python train.py --norm="rmsnorm" --init="uniform" --beta1=0.95
MLP neurons of a small language model. Each row is named by its layer, matrix (gate and up: input weights) and neuron, and shows model dimensions 32-159. Each number is 128 + 24 x the weight over its row's rms, rounded and kept within 0 to 255. Numbers have three digits each. A neuron's up and down rows have the sign that makes its largest values positive.
After each neuron's rows, "fires on" lists the tokens most often at its 100 highest values on Wikipedia text that the model never trained on. A number after a token or word is its count.

L3.gate239:090141125097152107153159115109145140128145153126123140116078101162091143092118158139148161107119119097084164135179175120134097180127103146115112155113145119149133149132119146144122161149107090120096122167143127083145101154149151111143155110085105118135154142131116148144095155095141157124159141133115102153068074111157120129117121151155084121102117146091136158152147113127132136166153
L3.up239:126128112098137114143141142130108132137151144108118144130099120156113124116136141164175155090119106080109116142173180146150134170109125126115106143114107087149128141150105140115110218145104068082095105135136116123129102155132156124148148108060110107106183131142116125129099153091120090117159159135133124156099078107132142144140133130143082112118101167101131142170142140106149129163150
fires on: "ing" 23, "==" 10, "\n" 10, " general" 7, "N" 6, "ction" 5

L3.gate116:122097124180142137109100105121114086097113111172108118159117120178116164099146133087146172127181153116096132129066182147111134138149141169141098138108162141143115144153158126134091162179136180098147076091121138140162151089117138155130082101140158136076164125122100113135133136143159152140145115129111116149137162120086132145122121159149115123144102121150106093160113099116130115144103
L3.up116:135141131111140135117127142164153097131114093159086117109162115179121131132100124059111133150159120114090141134114146127119181102138138130147112140149101133185112101090120154109124142171113134084133114119096129103134144151175113144120116116097128094080130115156135121053117154160142111112147100148152099132119197125120169131149153143117100094131093101108098103186108131118111077182090
fires on: "=" 30, " =" 22, " /" 21, "→" 9, "_" 5

L4.gate580:099111166114136119151103100131162115113119153127151133144179134124123131131100164115119146094106118133078115138136115122146162129048160103122144133128113108116128118135147175157136123108141168105114147129117107161123092118136176110099127132155177119165121138171124111129119137127101103132107107125105134131156106161107124099098119141130131138149115133098121150111095101123145167142075
L4.up580:122102153125194118112173125173141150110127145090117160164110151113170167124139091122091140080087177142111151101159128106187102159116144127128109162153120149109102174127145121112142118124115120135107173175149114124084122090127143140140180091106101137189114142151092105112085117127151118132124138161162099163182139139149100146112102115132118133147138109131132103118134132130131156137091
fires on: "ter" 22, "ed" 12, "d" 11, "il" 9, "." 9, "s" 7

L7.gate216:144132118133159130118164056092098156190120112102152170128115152101120117121121112163114105065101141119098125134171142105125126118168114150164143119123110098131145105133102139141096150129129187132142159118140115186143106148134091097125133128118132113108153110122105128134120120099103107122149147117141104171145131116137087127095102131107105180112115093113118095141125110137173165159128
L7.up216:153062167107161101100148115123164121104155147099128147082126180142137142137165136142132116130124127070109153107142127151107146106097133154150121151151154116122118151154127133149143119085163183102113125132142140124124111109119124132173138095148117142168154119121101158139136106076090102131124146122124117141124145095166149136083102136096142070152150116172130135107123136171155158134134
fires on: "s" 20, "at" 16, "il" 9, "al" 8, "ut" 7, "om" 5

L7.gate334:094099136141184094142142107157126106154122102115188090132102171128103107185128141129117125159141117144093121140153104090139123131158136117125131093113103147116157074137133100113160144116153168132122181153104106124128145114102166150128113174159137093178099126139137136165142118139128087132124168124141120129164134138171116146145132109106162141118110113138096147140143097138118118121171
L7.up334:105145117134155072077157106133147098103158076127118117139127158144130122134132144103078138145182113159148152133144148151143162122126121087145148074114161142124190145087109112096106103111122101145126125126130070078153121090118118095147157121115127129120132184129127118130146121139102149177126137155123084088156110103145118150142115137133136121124155102125113124140115134095131122107147
fires on: "wa" 39, "u" 10, "ence" 8, " Wa" 7, "it" 6

L3.gate672:116147121129094137099152123112111126130135146160115118166161078123156107220140123099159107122157175132119118170112137093136119118090078139135145139164128146128123087113121105151152130151152159090147166132088152142188179121174148092133119134137138113129120098061134095095097161146140146152143094105124125117128145176167148147093105142117177160143153098116151115118075124130056144100124
L3.up672:129095117165116105129136106113148150113135147130089107142126114089135093093160134139155136099130122112152143169137098103160110098108086128144106100170136104109142109129121101130118101158153141093167140162130172107178179106158101136134110091151151133101109129135135117116139155105156202110138144088161165111115143103140112150139118131150119129147129164146122132142117167146157122130071
fires on: "\n" 24, ";" 22, "*" 20, ":" 18, "|" 5, "?" 4

L4.gate658:081140091125137106140120143158120142109152121145125104100096144130128130140149101074128152130102125112104151090109116110145121128124078106071129108103140143151150142123111144142131109122114128176127110145125107138123175121101119089168127119079101147154142110100138143102098130148121131167134138108140118091120105154151181102136111106104137102105110128172136128132122172145117182171140
L4.up658:127142097115146079119100125163086151130058090126147139116105152099141108120127150119135153143136106099112138135127152083117132131122103182077162090169108139140139155153162116166111126103087144151118126122119117147141147138110103124143136132109109104112137144139173082128129085107128094172119116117120142129135110148128147114160100113170114123141152133133119181123093144132158104133164
fires on: "tra" 23, "ist" 9, " last" 9, "ing" 7, "st" 6

L4.gate576:119160108185145092128122145161110136179105118188145113083108151125121133143117153127160065135114140143140158128172129080118166046155143131135123163105123095111174154119143133110125143118103125158116139135136121121119153181140145169107127137111177134131099145121128121128126136119118139134112112149145149107111139082115124147137135061147164120113142116172140119102144139119128114110128
L4.up576:113124120164087120094132121151138130155126116155111149134140118138114174162142126137132123122099104160094135100141140099135141091156143127132142141076075106102132125134098102099123120157122178127122093117112140128137138170147122120121085136123134100147155149145138162085139112163117132119132123147102158121065129143131112094174092144130129126100134117135102145131140082153147122121127
fires on: "-" 42, ":" 16, "ing" 15, "us" 7, "de" 6, "d" 6

L3.gate679:150155099111132132138107141087121119093114115173148144103138123135116150131154158090115167106124137142167095131137142087089175133141099175194112116117126118117108105138145119142173106129128126119154114121160125143093107122162113103114122090166139122076123122146097127082142141111146125137159163144154156130098201147124106119133119167141092083137135096114114125136136146127138103175159
L3.up679:163120115117153149133104131129138108123120111132150170111130118128118172133149155100095157092185163102165115180140127075129145151154103210172091110109149114139120089136158129146161117146142131126177076116153152151088136132152134102103127106112129109114144127176097144082139115122146109121181179145146160112140161130117113112120092162125088094120123112133118127143134156107130089173152
fires on: "–1" 40, "–3" 16, "–2" 8, "+" 7, ":" 7, " /" 5

L4.gate365:146151171104108136191103128153132149118133089118143140136089180117098118081131140135115093129126153124108133121096139123163082125140122081141142122113193130113152108130158117183160107138115105150130095104149143129140138111131084163131135117102146141140102108161151126092117159121107114138131092136123138104150142117163114147169117107130096122163136142162141108145163138171126090131125
L4.up365:138158141117116178167107122142118145094115078144131156121140138125081112097110159115138041093106119146122108116103171144151137127145116119116124132100185130128161097106144132150143121143127124131119125086205120100149136134140127149141122114123142143129087100167154154070146125116084093146127118162147163107147110096162112140170105126093127088150135158126101116142127109166124094132169
fires on: "\n" 77, "ing" 7, "er" 4

L3.gate252:098110140102128150120140117133116121155146143119185117071139129144117161131095132141151082074116105083117106149170156118142098119120119133133093114128111116136149169155159146162129140108116099141119120136163139118128132124110150156126180140151108121100138130129130160136108135104136141171133122120114137095071107165159106121117151097124124123133116138100103132146132141110103149171120
L3.up252:121121110159103083153116120153123112123106123179101155127146119137130111144128154158093140123163107140151114120105124117105176142150122113139121137102148133100114164154141088135098155132106164213096119157134106156142124091112097111112108128113168078137162112099156104119151156153118091127150177140128137145130195157100138098136130109124120121142149135165128113113142137144117159109139
fires on: "d" 33, "n" 16, "o" 13, "i" 9, "an" 7

L4.gate389:103080144140162133124130125140144174101137140124212116177126107160117128164186106149147192121105101107119123150138124165111123098164138099150154176132133138149154162127105094135134152100128099125115133162142113106156125150141112114131145126112133122102105148149145146099129149151100084155135146141156157095117109157139148114136160105098135143160127085119106114110108092106150128112063
L4.up389:126098089109112111131129136152136106161143151119155147080123113143163128090162111106086127138139140107161081128095093147121130144120094152140092141071127132089105100136095149135129155134102149143115132108149149131089173065122149100145109148156138123115129154157130147154132134184104111130089130135130185118142096141081154129146136149143153120106159089097144107185110134154147137100138
fires on: "d" 24, "s" 22, "k" 10, "o" 9, "us" 7

L7.gate315:142125117110135134136138093136129167123140118155097129119171143129120145112150156146166092144124120112084096123127148139101125132105120134116122127153087159119124153141119113113115174156105113148125123179115117109129128080121161129114113095147099144144163103142153128125127161106128133129170098116152131106127137169130157110130107097105133143137111089154136114141144143095111126115134
L7.up315:152108105145125120158138131100155137110075116150145095118137105151125116104139136155117123159138165169124116148120086139164089113114131145134139154149114130121135155165162173138136106134128122151136092159145128126140145124124101127138127093117141089133173143122149103146086158121130118075073164119121107112086108096093124085107129164134110133096129153094166137123126151167138152115109
fires on: " de" 27, "p" 21, " " 9, "n" 8, "f" 8, "-" 7

L7.gate145:158136125137135080123130108115130130141126119160134149120084164087159130134149112094134113108120122087098114134138094144147119095109127114128146137146118105117137104149103115156154147152148155143150160184155088098164122129134117092162143134136148100126144147150124127133106111124153103115150130124168160095128125164158108112085148164188100109158103108118104089115101122155076134157131
L7.up145:118121143130142155134178177142113106155098154130137115113098134081153097122135132113109154147147124102138147147124111124169151127084162170122125107087156105128136100148172111116115172153123153134116145136106116150143116118124112127094107123134135129082194120149122136142152119158171084161153128122143140140141096101164114147150156120131170138117154087074159115137082123167152112107124
fires on: "o" 50, " very" 8, "x" 5, "s" 5

L4.gate344:135150157148145109121121143113120107160104110144109114135118115088129151143125136117150126135092129148132164135152105118137142111143104103153123111113142133143166109117145148167099102122127120128189131112110106100100121136146139148150105105166110098152104139096146137118101134159146182159062082070139099113133125186124146131108124141137127084186154141097151091102099141113116166132161
L4.up344:134146148149084160105110096158112130109140154129129138185108164139123149137129144193144141115100142105122140128132099096148129139154140123132158154139108075159146143152115122081156177117135124135169134146109094171143101149123085139105077109153135101187146152103117135097207161121141149121122118112090117171129099132153145110108118135135150129153135122140089159138142117129129194122116
fires on: "-" 26, " for" 12, ":" 10, " in" 9, "N" 8, " the" 4

L8.gate325:175135172168118107175139121122156124136136122108142116123129134142147135176114094162130133160103178105135156118169085114137128083149138101138141118077110157110116135125114113150122109142083110175119129118139124132076136109157089173127133141127102137110138101105119137138111129114132144116143162138132100106135126124158096156130138125165130160134163109161135126127128168069159120122142
L8.up325:166137136156146147129132137122111133174126117105147133132112122116171152101140116130157141135179139141115130145139124137148140092090150147099103180134165101121103171138127111142161130121145131125163108115137110071084102081113130153112104141147109122124131119148131138110158155134161079140117174141130107085152136137119103148129119108080123105116106158192145122115111132142134115106143
fires on: "us" 22, "ic" 16, "li" 10, "ud" 7, "at" 7, "the" 6

L4.gate250:116146132133067142134136109119148154119155154136104117127143136107142137135127099119149163109169141102159099105083118120137154080131110121186137151103109116099069106182138102141128106169141157114171102137122154113163164095138136157153100111166167122145140155094134144060157131142176157147186144136128148116099140161080128139142099129110068117139136091132075131173123105110107152106084
L4.up250:112122144112096128137149124123131132082111149167098098097171143146135121118130099107131120122169150117116126114081156114145123103129108109190106142107132116116095097156128099134122133148156174128138091115155116117127148098166121177126117143157168128112138137142093169103152152156164103120160138121157159133104158151059119130152124119139086137145108149115110125154149098082129124151106
fires on: " =" 25, ":" 25, ";" 25, "=" 8, " /" 6, " –" 4

L7.gate611:089124149134110096104144125150203100126094126159118071167133136141149160102131166148145112154154141144084150199142081112185098125117168122154163141175123144130122151108120104171135131108110137149155147111150109113115089124140122143148174100088126135102117135152118123125137104081110153181119126132106152136131118123164158162096119108145136154163137156113104157127153131146129139182099
L7.up611:122125121105107103099139110138095141129121141088103126126123146143121087135115129153132103155152161111134162094142147135101154173140140102123112093110140145171077141135168132151122116144109108172124163134136138128156136084131129103140142173144106162165105107122101116134154160115156139098186141105168130110130178161092111125128137138118094054123153128124122169117156172148150144153123
fires on: "an" 30, "ian" 23, "d" 11, "in" 9, "k" 5

L7.gate703:113160171138140109123117117157156115095137159118147137130139135149158116144101129117138104154118107146138163136188098142137146131126128141132074131104110185091154105155151115120137105112107131111111126145138088172137092156121147111120121129104108148136122128141151125114143083101115167104089128099156096142130181130164135123131125130121091118114124101123152146160117128086095123082158
L7.up703:117095139155171118097154127160179145134150134115110090158131143130137128118098094129122149126155124103157164144146157091144151142071177104146106102106149107142169094100129130106121168101117161154177141106159141101157120135135120128110134154146108140111084114104159123124136081125143138083127120147106102114122116167154120108118085136064153116136161111143146146136128147142111102131150
fires on: "it" 16, "wa" 12, "ba" 9, "h" 8, "w" 8

L3.gate596:140126107167100132141145097149149171106121129165083081132121121130132161148117148153142087134094108159097121128125120108149128127140092112123167129100163081120140129110112146117099126107139121140144150170103163170161074105120099125112143142134129108132152114107117126158155125112122167120130123102086128124149078074099122153137109080118162155124098124123110133110150153110144099163126
L3.up596:129123154141118131146162114109164105138082141142082085151090095118096122125123138139149110169161117098142136117148153140152136095133113109106144101095141165141139143133123142109080131118089178147094129101084124117143138096116119103134098165117123099122106116082124114102128127103089104100104124100102163113158136093135112093114153088121103129125107101123103162119101128103122142150144
fires on: " His" 31, " his" 29, " their" 14, " her" 6, "z" 4

L3.gate641:134109121101125128132158145125120142152151122160129132147116109145093081114158163120104140095164118112158136122093145087116091128158070089103094139098121167128131058129156119176121116160103121133104131109114131080129110133112108128122137095121148121109120104110128106104145123165152134087093094127089125154130104154136103134143109107096097111127120105125152140116106154085103131185136
L3.up641:137139143087125132141099137088151107143186129145145133139108134126139126119140177184119136138153109083137099110103126157127074116123117116143091134097184166150130121092153170125094151138156079119100128129164143107123153139138098133144131110135132142140152139129154150093140113134128085123146166142132123147113096125162135149154141169095098119163153127097146105132146142142145119190167
fires on: "==" 72, "\n" 23, " place" 5